Weights of a small transformer language model.
Size: 13 layers, width 832, vocabulary 47834.
Training: a variant of Adam for these matrices, 1022M tokens, 10048 steps.
MLP neurons of a small language model. Each row is named by its layer, matrix (gate and up: input weights) and neuron, and shows model dimensions 682-777. Each number is 128 + 24 x the weight over its row's rms, rounded and kept within 0 to 255. A neuron's up and down rows have the sign that makes its largest values positive.
A block is one neuron, or neurons of one layer that tend to fire together. After each block is what it responds to, as a language model described it from the Wikipedia text at the highest values.

L3.gate13 [154 107  87 153 134 147 140 128 150 147 165 126 130  73 121 146 108 146 121 180 161 123 120  93 119 159 118 164 122 138 153 167 149 100 113 155  81  82  87 169 126 118  77 136 151 116 127 132 145  73 107 153 142 112 108 122 163 143 152 178 133  95 144  97 110 105 114 117 133 123  95 122 119 150 131 171 112  88 163 120 118 109 156 115 107 138 178 162 132 158 116 135 114 139 143  85]
L3.up13 [128 149 108 140 106 131 118 127 115 153 141 112 128  99 137 110 151  87 103 137 113 140  98  99 114 126 116 145 156 100 145 180 110 168  92 164 123 143 117 132 109 112 141 118 133 122 135 164 152 128 130 146 156  93 100 131 182 143 142 173 155 140 158 125 105 122  82 140 150 106  96 114 126  86 131 177 147 119 156 124 154 127 131 114 110 123 143 171 120 130  96  99 144  87 136 124]
L3.gate881 [123 103 151 156 124 151 138  97 102 126 118 139 129 137 141 179 116 145 145 170 152 121 144  99 144 135 130  94 129 114 110 131 137 112 115 144  70 138  90 114 133 165 110 141 152 156  92 135 122 137 140 119 115 125 120 129 123 131 157 132  84 109 185 116  99 122 147 112  98 145 131 124 116 145 105  89 108 104 123 123 122 103 127 165 125 122 113 131 134 154 117 123  86 111 143 103]
L3.up881 [120 108 139 125  79 130 181 117  86 137 122 110 132 108 124 135 121 152 119 144 131 165 114 119 140 118 127  82 116 108  94 110 134 134 133 128 104 128 105  96 169 182 133 145 148 170 105 166 118 142 182  99 148 119 121 107 124 125 136 149 142 137 163 114  87  92 121 111 100 100 138 175 135 132  73 137 100 146 111 111 128  84  98 150 120 129 111 104 121 167 112 127  95 110 145 100]
L3.gate894 [121 132  82 145 119 134 120 140 106 134 127 159 118  91 122  78  81 158 124 147 138 124 144  91 121 126 129 185 104 145 109 130 159 143 126 110 143  86 104 142 139 128 109 147 112  94 103 180  92 147 148 109 154 123 106  85 128 136 125 117 134 151 114 145 162 139 159 137 139 127 126 152 122  75 104 120  89 159 104 145 122 101 158 136 149 109 114 112 134 115 126 130 110 140 141 158]
L3.up894 [163 124 154  86 121 117  99 148 130 164 117 139  96  86 116 137 122 134 138 184 123 106 167 139 107 138 103 122 151 128 122 150 142 166 116 156 116 129  91 134 164 167 146 131 123 164  92 142  95 145 126 111 134 139 179 118 126  93 153  98 160 134 248 162 151  68  97 160 121  86 117 128 100  94 133 101 130 151  93 132 127 128 143 141 142 154 133 167 130 117 124 126 116 150  96  72]
L3.gate1032 [115  53 151 133 129 177 123 142 186 128  94 140 151 112  70 138  96 174 121 101 110  97 117 122 150 144 130 112 108 139 114 172 141  98 131 126 113 171  95 131 169 115 134  86  91 183 124 107 155 105 163  94 129 130 120 121 110  93 215 115 135  94 163 142 127  84 127 123 108 138 132  96 107 145 137 164  89 172 168 132 116 113 102 110 178  87 148 138 116 122 136 126 141 131 139 145]
L3.up1032 [ 97 120 139 120 124 138 109 153 160 143 106  78  76 115 146 133 137 143 128 121 105 119 151 100 116 162  99 115 127 122 110 110 135 115 116 129  79 147 104 102 157 133 136 141 120 128 137 130 120 125 142 159 119 116 105  99 144 140 117 113 148 136 115 162 154 135 122 146 127 143 146 151 132  88  66 140 159 118 147 118 138 121 129 163 142 139 159  73 172 178 119  91 154 151 121 148]
L3.gate1371 [172 107 134 103 125 151 149 109 103 160 154 143 128 121 142 132 141 163 153 130 104 135  68 136 112 100 105 128 123 170 117 148 103 121  87 133 179 142 105 102 149 196 127 119 138 146 151 156 120 170 161 123 178 120 170 133 118  88 110 122 165 134 140 126 149 155 133 154  97 112 178  96 118 136  95 150 138 132 128 104 118 105 118 117 104 146 157 146 130 145 108 135 141 141 137 125]
L3.up1371 [184 105 131 139 129 164 140  84 169 150 123 119 158 149 118 122 108 145 122 127 153  93 172 131 112 124 111 112 118 173 113 170 130 103 154 119 129 122 113 125 140 113 116 161 143 145 169  94 112 117 124 123 133 154 111  95 135 122 126 129  94 116 119 135 109 103 129 172 129 107 108 158 118 148 105 132 113 127 163  90 132 111 147 126 125 123 110 118 114 151 132 135 126 107 119 103]
L3.gate1507 [111 141  77 113 130 164 131 144 131  98 107 123 107  37  97 102  77 153  96 144 137 141 129 110 129  66 126 166 144  96 103  97 157 130 116 109 125 121 137 129 188  91 160 145 125 169 117 120  78 113 133 137 159 100 126 139 114 124  98 146 144 139 174 140 126  90  95 101 132 122 117 166 124 148  79 165 107 147 154 156 163 141 146 109 104 121 136  97 132 132  95 121 147 132 131 130]
L3.up1507 [140 110 177 142 126 159 101 135 107 133 129 108 150 102 152 124  80 121 159 133 117 108 153 111 104 146 156  94 139 109 149 190 137 112 121 126  83 110 115 102  83 109 122 145  91 175 128 126 127 124 103 134 126 112 143 125 111 131 147 130 144 104 175 105 186 153 129 158 127 120 125 122 142 133 134 135 126 118 156 130 156 135 137  81 145 140 146 134 103 134  86 138 144 143 158 123]
L3.gate1924 [131 111  75 144  78 136 116 154 132 119 166 140 137  98 137 111 102 120 160 125 139  98 132 136  93 103 104 129 125 133 131  97 125 142 120 151 126 107 133 115 136 156  97 140  90 165 138 133 190 116 149 107 155 135 131 146 162 100 103 135 149 145 152 156 109 136 120  82 114 140 101 117 127 115  79 120 130 153 126 118 135 139 133 143 136 136  95 163  96 133  96 116 126  89 153 162]
L3.up1924 [128  91  93 136 119 146 137 149 148 113 149 123 114 106 143 134 137 140 149 112 100  91  88 106 145 142 139 170  88  97  82  84 129 162 108 155 137 124 138 167 139 120 105 119 108 158 146 142 132 132 163 161 132 139 145 107 146  97 153 120 128 162 157 134 109 107 118  88 126  97 105 130 120 130  86 144 126 139 135 113 129  94 123 145 101 117  79 164  91 174 113 123 130 119 166 115]
L3.gate1990 [174  77  62  96  94 135 111 122 110 123 167 129 129  79 141  85 106 134 123 125 119 111 122 103 111 103  89 169  88 110 127 143 104 111 108 138 112 129 181 133 148 140 125 117 124 114 144 146 155 122 137 160 147 118 139 131 158 118 101 144 143 129 139 145 112 151 119 109 156 111 116  97 146 162  74 114 118 111 142 105 138 121 155 136 103 127 148 149 130 185  90 102 111 112 161 146]
L3.up1990 [144  79  75 112 115 154 141 106 130 121 165 133 117  72 131  94 121 125 101 131  95 118  95 101  85 127 125 161  92  87 116 120 115 143 117 151  99 130 144 110 145 128  97 102 132 129 116 153 123 136 130 147 134 129 105 132 132 105 111 131 116 132 116 150  84 128 147 103 162 109 133 114 138 171  86 136 103 120 154  77 134 144 137 129 110 106 110 124 108 193  94  78 123 102 159 142]
Responds to: Occupation or role nouns describing a person, mainly in list entries after name, dates and nationality, e.g. footballer, sprinter, football coach, CEO.

L7.gate1596 [147 122 115 113 122 154  98 128 148 103 164 136 129 107 123 103 154 142 108 107 110 144 129 129 131 129 160 150 144 136  99 147 148 119 117 114 133 123 181 118 115 126 126 142 100 156 140 139 150  91  90 111 138 148 153  91 143 194 118 138 109 115 135  88 145 121 107 157 132  95 127 130 127 100 129  98 113 150  79 135 128 175 144 170 146  97 106 130 148 182 128 131 118 150 155 165]
L7.up1596 [161  94  56 141 104 171 101 131 135  80 131 143 142 110 175 145 156 158 150 140 166 126 113 126 130 148 129 132  95  85 149 146 154 133 125 125 147 134 136 128 156 183 148 117 122 123 165 123 132 104 115 131 158 174 142 111 143 131 125 148 125 145 197  91 144 133 100 119 124 124 104 133 115 129 145 109 108 117 109 143  98  88 142 171 115 132 127 135  84  80 119 126 108 160 126  87]
Responds to: Bare nouns naming activities, disciplines or general things, often after a preposition or "and", such as painting, acting, mathematics, photography, education.

L7.gate1619 [129 106 136 162 105 128 107 138 158 165 137 132 142 185 115 139  92 131 130  76 121 113 145 162 130  85 123 130 120 100 115 109 129 167 125 138 127 155 156 156 121 121 104 143 136 154  98  89 136 132 109  98  90 128 120 102 128 138 137 112  98  74 140 148 112 117 144 121 154 121 136 144 142  98  92 112 134  92 145 127 134 147 153 161 122 126 157 136 168 148 101 144 137 143 148  70]
L7.up1619 [115 100 206 143  88  92 113 122 114 125 148 133 126 128 138 112 107 135 139 123 111 114 165  92 100 177 151 109  80 106 150 154 142  98 112 137  91 151 119 147 113  90  66 124 149 130 130 123  95 124 181 126 122 119 135 131  85 174 108 132 163 114  99 122 105 143 144 155 127 135 118 137 141 128 163 113 141 158 153 120 145  92 139 175 163 153 108 144 122 116 106 123 131 102 156 127]
Responds to: First word-piece of a foreign, mostly Japanese or Chinese, surname or place name inside lists and credits, such as Se(ko), Sh(iraishi), We(imiao).

L4.gate768 [151 156 132 114  58 148 151 125 103 148  97 106 131 120  82 170 152 102  83  53 123 164 134 101 111 185 126 153 111 116 128 149 170 136 158  97 100 137 121 139 121 142 146 125  97 119  87 116 187 121 171  97 152 138 158 125 150 134 130  85 146 144  93 149 136 147 124  82 120  92 101 126 149 145 103 128 151 109 119 136 147 133 132 122 114 114 103 134 130 140 111  55 106 100 112 143]
L4.up768 [120 102 112 129 152 141 125 139 140 126 139 122 107 153 108 143 138 161 125 182 152 131  82 129 115 167 143 125 138 106 132 116 153 161 104 116 141  95 108 102 135 149 119 141 137 123  91 150 118 105 106 149 133 161 172 132 134 139 116 142 128  92 146 103 144 143 142 113 119 124 154 117 110 132 109  96 124 152 128 119 132 111 145 112 110 156  96 121 110 162 110 133 155 133 117 103]
L4.gate848 [119 151 154 166 115 118 130 140 140 123 109 110 147 129  68 147 127 150  96  70 138 110 129 130 126 140 103 164 109 111 139 104  87 110 146 105 128 126 127 135 114 142 103 131 124 146 121 139 151 135 119 118 142 164 129 146 111 132 194 129 119 119 153 187 129 127  78 132 112 144 125 163 138 113  82 143 178 136 115 124 173 138 148 117 129 142 136 111 154 106 126 154 123 116 126 141]
L4.up848 [ 89 177  95 145  75 108 120  85 126 137  92 129 152 145  98 171 105 166 158 104 121 162 149 106 118  75  79 137 140 139 128 149 119 117 151 109 127 108  96 107 134 133 112 115 153 164 101 114 131 118 107 155 127 143 118 135 138 119 143 181 130 110  98 153 118 134 109 139 127  99 127 130 129 157  98 152 124  93 106 130 162 110 137 104 119 171 128 137 129 156 143 124 152  88 169 108]
L4.gate925 [146 155 108 147 113 140 137 138 109 148 160 142 154 142  83 141 139 143 113  53 161 126 133 137 159 149 143 180 157 107 104 108 129 142 105 117  84 145 129 166 131 152 130 140 139 130 113 117 188 145 111 129 137 121 127 158 122  83 163 127  92 136 107 133  92 122 113 144 145 112 115 135 127 123  80 191 137 147 103 100 134 133  70 143 144 122  60 149 163 124 173 139  98 107 165 128]
L4.up925 [147 143 141 147 146 143 134  99 123 145 126 147 164 143  99 160 143 160 123 115 140  98 139 110 146  99  93 131 156 115 135 165 138 114  75 110  97 120  89 110 128 157 111 114 184 103 110 119 112 110 139 101 169 102 138 124  98 108 141 162 121 146 115 158 134 146 130 124 111 119  95 148 132 126  62 156 166 111 115  95 104 125 131 167 137 161  96 140 139 115  90 138 131 101 126 131]
L4.gate1138 [156  82 139 152 114 117 120 137 148 159 134 145 144 159 161 111 160 147 123 104 136 104 109 161  88 148 121  95 126 109 122  95 115 141 114 129 132 153 119 188 127 185  94 127 133 167 142 111 175 121 107 124  97 107 125 144 138 117 122 115 104 148 102 138 159 115 132 149 113 147 100 164 126  86 119 142 105 127 150 150 169 149 113 146 127 138 115 109 124 123 119 104  93 133 133 143]
L4.up1138 [129  90  89 121 128 128 135 106 126 160 156 155 166 122 124 120  92 171 119  95 149 151 154 162 137 158 117 151 135 105 124 121 125 150 121 171 134 121  99 165 137 114 142 124 157 183 113 144 107 134  91 145 153 117 128 101 166 140 134  99 132 129 133  64 108  57 129 169 107 139 138 125 119  71 142 108 123 109 137 114 165  79 113 153 115 118  92 123 100  60 119 102  90 137  91 117]
L4.gate1423 [129 102 154 129 123 114 115 128 130 135 114 129 113 109 138 139  97 158 129 155 119 156 166  92 128 143 126 113  54 128 152 144 147 125 146 133  91 125  94 127  66 142 121 112 144 117 134 152 169 148 154 114 148 130 176 119 165 128 151 123 118  97 122 160  97 124 115 127  82 116 126 110  90 134 130  82 133 106 143 143  98 145 155 132  84 154 182 119 116 115 141 119 144 161 115 112]
L4.up1423 [134 147 133 164 130 121 131 146 128 161 147 111 121 156 116 170 141 101 117 105 140 118 124 148 114 146 116 144 140  91 139 146 108 126 134 106 127 123 169  91 139 161  97 161  90 134 137 103 139 142 135 126 105 152 144 114 117  94 101 144 102 122 161 144 115 147 136 164 123 122 127 128 129 143 112 133 162  87 156 102 158 123 138 138 160 149 141  99 151 127  73 108 102  97 144 116]
L4.gate1908 [123 135 119 157 131 146 109 135 169 100 160 108 150 182  79 138  85 133 145 107 117 114 144 110  78 109 170 108 134  98 138 122  99 119 157  85 144 119 135 131  83 156  89 167 111  85 124 141 155 143 155 141  94 135 119 110 135 116 178 139  82 165 116 159 138 138  69 153 143 109 117 106 106 147 145 176 142 139 106 152 151 135 135 111 127 119 107 144 124 152 151 103 130 143 128 120]
L4.up1908 [ 99 147 122 115 131 121 136 130 118 152 145 108 122 130 128  95 165 108 142 114 140 123 188 159 158 139 102 120  98 154 158 130 122  78 121 109 114 109 114 140 138 103 159  99 111 128 115 136 132 129 136 137  73 128 133 150 144 122 123 148 136 182 105 117 162 146 167 155  97 130 123 124 103  98 124 108 198 150 144  98 181 122  98 148  79 124 110 131 138 128 138 140 102 113 124 168]
L4.gate2162 [ 84 120 113 132 144 120 151 114 114 117 109 135 150 138 131 118 121 175 104 141 130 109 143  94 135 155 125 150  95 126 184 137  90 100 148 138 120 112 131 141  84 138 100 137 164 141 121 168 132 102 109 135 113 146 133 125 141 154 172 114 103 149 158 153 122 124 104 166  94 110  86 114 148 123 113 101 135 152 107 132 165 169 191 115  89 161 119 140 136 195 129 142 113 125 139 112]
L4.up2162 [110 161 116 137 102 118  83 135 126 139 135 112 138 131  98 104 182 129 126  57 148  93 139 143 112 147 116 135 172 103 125 126 118 139 120  91  96 144 140 163 158 201 108 131 117 138 113 108 190 121  97 107 120 115 124 130 111 141 143 117 109 104  90 155  85 133 115 146 135 119 136 127 128 169  85 166 114 138 132 147 130 159 122 119 109 141 157 132 126 139 143 124 133 114 154 107]
L4.gate2194 [141 123 154 176 120 122 132 107 159 207 131 130 113 170 125 157 166 118 115 101 141 141 131 111 135 138 110 139 123 110 129  84 121 151 116  89 143 142 129 128 119 115 130 124 116 130 121 116  97 178 134 107 134 106 123  77 100 143 138 147  91  43 135 125 117 136  97 155 151 113 122 120 115 119 117  91 112 103 175 114 151 162 176 149  81 131 107 120 161 118 119 103 165  88 178 105]
L4.up2194 [157 136 113 134 122 130  81  75 129 132 105 153 100 140 126  70 146 108 148 122 141 100 144 161 119 141 138 144 114 120 124 133 135 136 130 129 105 104 107 133 130 129 145 115 114  96 138 151 115 161 170  98 158 123 127 127 138 171 116 125 135 112 155 137  73 133 122 138 139 104 102 123  84 119 149 102 101 121 150 150 133  98 126 175 150 185 104 108 127 173 141  71 161  94 156 159]
Responds to: Words and name fragments in articles on films, anime and games, such as based, directed, player(s), production, and Japanese name pieces (Torigā, Mitsuaki).

L4.gate325 [164 125 136 147 125 139 123  38 124  89 128 120 124 125  80 127 128 139 117 134 111 127 105 105  99 117 136 141 133 105 163 172 137 119 124  94 112 157 160 115 133 119 123 120  88 135 146 157 180 153 146 150 165 155  99 101 133 121 196 125 124 114 156 138 122 161 108 122 166 157 117 133 129 120  64 131 130 121 143 123 133 141 133 108 141 148 147 143 147 117 120 122 128 106 158 144]
L4.up325 [137 126 112 167 120 132  75 162 140  99 150 107 136  89 115 105 111 177 142 145 135 125 135 134 131 114  82  91 105 136 125 121 136 176 153 114  87 146 115 129 143  88 137 126 152 139 121 138 111 130 118 130 100 107 166 125 147 131 142 120 159 124 130 126 122  86 148  95 116 141 126 105 117  77  99 152 142 156 121 139 151 154 119 134 178 161 118 180 118 132 130 126  81 146 110 157]
L4.gate761 [141 112  78 125 141 157 107 105 128 148 168 138  90  93 154 121 171 149 137 138  98 107  81  93 146 101 114 138 115  96 142 133 137 123  83 123 122 116 131 127 141 138 146 107 147  84 148 132  94 120 137 140 124 124 108 137 164 131 159  89 109 120 139 102 137 125 158 121 129 146 121 153 109 108 111  99  88  92 171  61 160 103 148 136  90 118 124 164 157 133 124 103 114 127 157 119]
L4.up761 [162 102  64 155 118 118 134 147 114 163 134 101 121 112 168  84 135 146  80 113 100 117  93  82 134  80 113 130  97 110 127 143 109 122 101  76 124 109  87 136 134  96 102 135 120  98 146 108 127 116 157 143 122 150 106 118 168 124 133 120 118 130 143 151 147  77 146 135 143 150 156 148  82 129  92 144 100 103 136  63 137 101 167 115  90 120 148 139 143 165 135 132 114  79 153 142]
L4.gate956 [136  92  71 130 106 161 119 114 146 120 145 152  70  89 145 112 144 125 149 139 114  99 108 149 114 142 157 120 110  85 159 125 144 124 175 141 124 138 145 148  92 150 117 103 122 125 147 150 107 124 151 135 109 150 100 142 144 126 129  99 131 107 109 133  98 143 131 104 128 121  74 133 150 133 115 157 122 109 125 116 124 127 169 158 107  93 150 145 110 118 113 110 114 136 142 120]
L4.up956 [123 110  72 146 122 162 113 136 156 138 130 121 110  72 127 106  91  83 132 148 104 119  94 105 102 139 125 143 125 131 102 139 134 146 121 180 112 133 132 127  98  69 106 140 151 139 144 150  81 135 127 139 128 142 121 136 121 121 138 123 145 122 150 124  98 110 143  97 120 126 103 147 140 142 117 172 119  92 133 123 106 108 137 141  97 112 102 146 112 126 107 113 122 135 139  91]
L4.gate1446 [163 124 167 153 150 139 120 164 159 113 122 136 166 116 115 156 166 142  95  94 170  79 131 136 127 109 124 128 137 140 131 160 164  99 125 129 151 120 116 130 160 184 119 128  94 144 150  77 135 136 124 121 118 138 141  97  98 159 149 149 116  89 180 147 153 118 103 136 111 106  96 141 123 110 106 123 142 136  99 139 132 106 164 119  93 159 135 154 154 119 121 134 138 133 167 113]
L4.up1446 [159 137 141 115  88 177 131 141 124 141 120 135 165 138 127  98 136 126 135 155 127 112 121 153 140 101 100 121 115 171 131 113 159 134 147 115 150 111  95 123  96 159  96 120  83 180 141 127 132 163 162 146 121 116 127 151 136 134 143 188 140 116 146 121 173 131 107 117  98 131 121 142 110 119 124 126 141 131 115 128 151  94 105 155 113 179 109 134 141 134  97 134 141 128 152 135]
L4.gate1718 [141 143 121 106  91 138 157 124 168 120 106 120 176  98 121 119 141 146  97 128 134 143 154 115 116 173 144 122 135 152 150 169 180 129 153 110  75 119 144 105 146 162 102 119 137 118 162 141 113 111 122 154 122 142 106  80 117  93 146 152 117 113 121 117 109  70 123 155  90  85  89 104 117 140  72 164 145 130 115 122 133 105 100 152 135 154 141 110 170 167 122 133 155 151 184 184]
L4.up1718 [106 141 121  92 121 143 145  85 152 101  96 102 150 114 102 149 103 147 119 135 136 121 107 140 157 140 147 154 183 140 165 136 154 142  88  87 127 163 105 146  90 137  98 151 105 138 146 166 149 125 137 114 141 140  97 117 151 126 151 132 143 130 101 155 105 103 145 124 121 137 122 105 132 125 113 135  89 137 142  85 131 125 122 123 138 133 137 112 140 102 124 116 158 135 208 151]
L4.gate1860 [ 92 139 155 113 131  94 116 168 147 128 117 142 127 152 163 151 130 108 125 103 178  96 141 138 108 137  91 120 160 109 167 107  98 123 113 173 134 151 121 134 138 157 130 147  86  93 128 134  90 121 124 149 132 137 179 136 128 120 169 112 110 138 205 142 119 116 111 121 161 112 125 112 126 110 118 153 148 135 111 162 109 129 105 138 122 119 123 129 154 165 110 124 148 126 160 188]
L4.up1860 [136 133 141 141 135 160  88 165 136 122 134  99 101 110  86 146 193 164 143 181 136 133 108  68 126 115 109 115 109 140 123 116  96 163  98 102  99 134 116 165 131 168  86 155  71 147 150 115 101  79 129 149 156 177 135 100 126 102 147 164 147 122 119 142 120 110 163 105 115 164 144 111 113 131  76 129 150 148 131 130 134 119 137 109 114 139 115 105 135 154 108  83 134 112  98 120]
L4.gate2055 [138 134 111 121 124 121 113 100 110 184 134 119 130  80 175 115 120 142 121 102 118 155 142 151 169 168  92 133 162 100 148 165 146 148 157 136 160 123 128 126  96 107 129 113 116 134 108 118 114 105 101 138 170 146 142  88 117 128 144 133 102 114 152  78 113 159 121 153 147 139 134 126 121 114  85 117 159 114 135 134 138 138 105 119 123 109  93  79 131 124 147  79  95  93 167 164]
L4.up2055 [110 133  75 105 101 144 130 148 117 122 140 147 123 156 104 105  97 112 141 131 116 136 137 139 144 142 147 142  85 108 166 131 167 148 120 114 140  94 146 150 117 132 128 108 114 160 134 152 153 127 167 124 132 147 119  81 158 127 111 108 116 108 117 137 105  96 105 121 167 108 120 117  89  65 123 109 129 139 147 104 110  87 105 144  99 115 134 154 111 132  99 150 108 156 105 119]
L4.gate2063 [114 105 111 138 109 106  95 126 162  91 119 117 116 142 140 122 141 129 155 136 121  68 150 121 119 130 111 129 180 154 125 142 118 122 120 127 112 150 135 113 126 121 146 140 159 135 123 147 122 137 142 171 162 113  91  72 126 137 166 103 108 118 173 156 124 143 115 127 115 104 139  98 122 122 117 145 170 119 105 142 134 133 117 135 111 117 152 143 138 140 132 152 115 113 167 216]
L4.up2063 [195 119  94 107  92 126 142  99  97 100 158  98 126 164 128 106 137 155 101 144 130 157  81  95 125  99 151 123 116 163 101 154 127 176 130 104 138 147 143 134 114 143 134 145 138 126 104 122 115 148 179 130 171 132 153 136 171 104 129 136 126 123 121 127 164 119 112 103 144 100 109 117 120 100 139 119 127 169  92 140 159 168 142  93 136 156 155 125 126 141 123 173 120  97  99 123]
Responds to: Nouns naming an academic subject, sport, section topic or profession, e.g. the subject after a degree or a heading word ("mathematics", "History", "footballer").

L3.gate14 [138 116 116 113  84 138 143 129 135 137  91 125 160 152 161 141 136 154 153 150 115 123 102  99  99 125 140 121 107 186 124 137 117 134 137 118 139 126  98 133 139 129 125 155 147 130 110 100  82 142 115 112 133 133 177 116  98 147 130 122 119 115 157 161 154 106 134 129 114 105 150 173 145 154 117 114 145  99 145 115 150 117 121 161 109 133 108  95 109 105 157 126  91 140 122 166]
L3.up14 [129 122 121 104  80 139 142 116 131 128  95 129 135 141 133 126 141 116 108 137  83 153 107 109 107 112 134 129 119 169 147 125 112 104 155 160 160 109 135 143 132 133 113 111 152 129  97  94  92 176 117 151 156 144 150 117 106  93 108 137 132 151 132 131 143  94 105 129  97  66 131 205 147 135 115  96 103 108 143  94 162 176 144 115 144 143 153 124 145  89 150 105 120 150 143 107]
L3.gate572 [154 129 155  97 118 140 128 140 120 104 119 122 110 174 100 146 175 148 120  66 116 125 170 141 125 139 138 115 136 138 102 112 147 117 119 136 164 147 107 134 139 185 112 120 128 131 117 144 102 163 168 146 182 104 156  88 127  93 121 103 122 117 142 106 123 143  96 125 145  98 114 134 134 143 125 123 142 158 164 153 123  87 127 124 130  87 117 115 123 116 170 128 125 127 139 146]
L3.up572 [ 96 167  98 149 160 135 125 134 165 132 121 101 101 133 149 115 132 114 125 133  83 160 135 129 111 155 128 123 141 167 153 160 122 113 121 113 156 146 123 119 154 131 102 118  87  80 163 133 128 132 141 121 151  91 124  72  94 120  94 130 126 135 115 162 114 110 129 134  99 118 142 166 161 117  99 104 107 121 130 191 112 124 137  92 117 137 107 145 137 114 133 158 132 187  96 143]
L3.gate639 [140 146 140 115 130 128 149 151 130 128  83 115 106 145 147 157 126 160 150 127 114  87 143 139 133  91  98 145 145 123 119 122  90  97 146  96  86 129 108 115 136 123  97 160 158 138 103 102 133 126 130 122 102 124 122 161 121 158 125 119  92 156  80 138  94 138  99  98 119 147 129 131 162 141 112 152 181 162 107 137 120 145 141 164 146 173 131 126 116 166 153 111 122 133 119 185]
L3.up639 [152 106 125 107 175 151 140 126 105 109 114 140 121 113 127 126 161 166 100 135 123 115 129 139 145 142 161 125 160 145 139 161 150 124 177 109 133 125 138  71 122 176 116 106 151  99 121 126 166 174 130 134 156 113 152 119 122 205 128 114  88 141 104 156 122 153 128 159 130  94 130 155 141 124 113 128  93 140 143 136 149 105 158 126 166 167 148 124 156 140 108 105 123 102 147 135]
L3.gate868 [ 99 132 153 139 126 129 144 150 105 125  86 144 154 186 142 137 134 113 132 118 151  65 118 129 139 131 164 122 130 126 112  98 120 127 102 111 124 149  76 118 139 178 118 169 124 140 117 181 148 123 146 124 157 129 157  96 120 110 160 134  85 117 107 146 106 139 120 112 114 166 112 129 148 141 100 148 133 152 124 118 159 123  89 110 100  85 136 125 119 143 141  92 146  98 148 138]
L3.up868 [120 116 124 109 148 107 160 168 156 140 161 116 134 134 105 134 133 164 120 130 129 148 110 107 127 172 130  93 125 116 128 165 118  97  98 149 132  89  99  99 160 129 107 118  98 112 110 104 100 158 131  78  96 153 130 135 115 169 133 183 126 137 131 148 124 119  97 122 130 151 119 220 123 112 125 133 133 147 107 114 149 165 123 132 133 156  89 126 151 103 156 111 142 132 119 150]
L3.gate1215 [ 93 121 156 124 131 118 127 191 109 129  87 106 115 185  98 150 116 170 120  82 134 134 121  90 106 170 141 122 117 115 111 158  98  97 142 106 140 100  92 150 141 128  71 127 108 119 122  83 115 144 115 125  84 125 101 123  76 146 122 156 113 144 135 118 137 109 119 186 142 134 140 175 107 132 118 156 104 104 103  97 110 147 112 154  98 141 136 102  95 102 136 104 117 137 141 126]
L3.up1215 [123 128 148 124 107 147 117 132 152 157 133 125 125 150  76 101 183  78 118 101 110 140 106 120 106 150 138 154 121 115 119 111 101 113 148 166 133 127  91 159 135 122  93 133 150 132 130 158 132 131  83 126 164  81 151  92 141 124 152 144  84 159  38 191 101 114  80 106 143 155 122 173 131 111 130 163 144 138 158 140 122 129 151 102 127 181 132 121  96 141 144  94 132 114  98 133]
L3.gate1285 [138 155 132 124 152 114 132 137 126 117 162 137 164 157  89 126  98 119 140 147 107 113 100 123 156 141 162 106  96 116 131 130 151 107 105 110 116 182 116  98  98 122 146 102 132 130 125 103 114 121 138 133 155 129 101 132 168 124 160 107 134 144 153 129 182 164 120 129 129 139 112  98 124 134 152 140 160 105 143 112 167  75 178 114 166 111 164 155 148  99  98 153 148 102 103 124]
L3.up1285 [100 151 132 150 130 124 136 152 103 103 129 123 131 185 166 117 150 121 161 168 156 102 136 135 165 113  95 139 145 105 123 141  95 128 113 141 156  77 138 127 134 124 173 101 121 134 120 132 143 140  90  92 112 143  90 104 128  75 130 132 126 110 127 144 119  76 154 144 133 119 131 137 144 123 103 112  99 158 154 140 128 161 107 139 123  99 128 138 111 150 103 142 142 130 130 140]
L3.gate1714 [172  83  98 109  79 123 141 150 104 119 135 160 111 172 136 146 149 107 163 185 136 113 125  92 104 119 132 136 111 129 176 136 115 132 104  70  99  84  74 106 123 125 132 115 129 152 137  76 121 124 129 102 155  94 151 129 117 118 134 128 150 142 125 132 117 121 125 127 150 121 112 134 152 108 128 127 158 146 141 118 102 144 140 168  75 133 158 119 190 141 155  66  62 127  70  89]
L3.up1714 [130 114  85 140 143 176 170 140 147  91 107 116 126 102 147 127 159 112 163 126 103 140 140 117 125 135 119  99 150 132 120 145 126 160 133  88 150 138 117 101 115 151 167 122 132 107  87 154 139 130 136 118 124 104 126 140 100 117 160 141 121  81 147  82 116 152 130 109 154 100 130 146 115 102 121 142 133 152  91 139 172  78 158 133 138 132 126 166 130 130 128 170 155  98 140 115]
L3.gate2076 [134 147 135  91 161  77 121 155 103 134 134 121 139 196 128 129 160 117 107 145 143 123 150 110 174 188 165 106 137 144 156 141 161 141 150 164 124 141 143 132 139 191 111 121 102 115 116 126 122 156 171 125  93 115 169  99 133 145 144 142 120 121 114  78  86 146 122 133 123 147 146 118 116  96 142 110 157 134 142 162 123 133 100 120 134  98 102 133 109 115 144 149 139 133 119 132]
L3.up2076 [136  82 154 117 128  88 125 142 140 140 170  89  76 132 191 139  94 193 137 124 134 104 145  94 139 118 127 100 105 158  76 160 160 109 143 164 121 195 114 181 155 124 146 125 127 141 128 131 154 146 155 132 101 106 125 164 177 125 116 116 144 124  84 123  99 129 108  97 105  94  77 101 152 172 162 152 104  93 125 112 174 139 127 138  93 119  98 138 119 147 153 109 140 117 137 110]
Responds to: Nouns such as code, support, client, data and system in text about software, programs or networks, plus scattered hits on of elsewhere.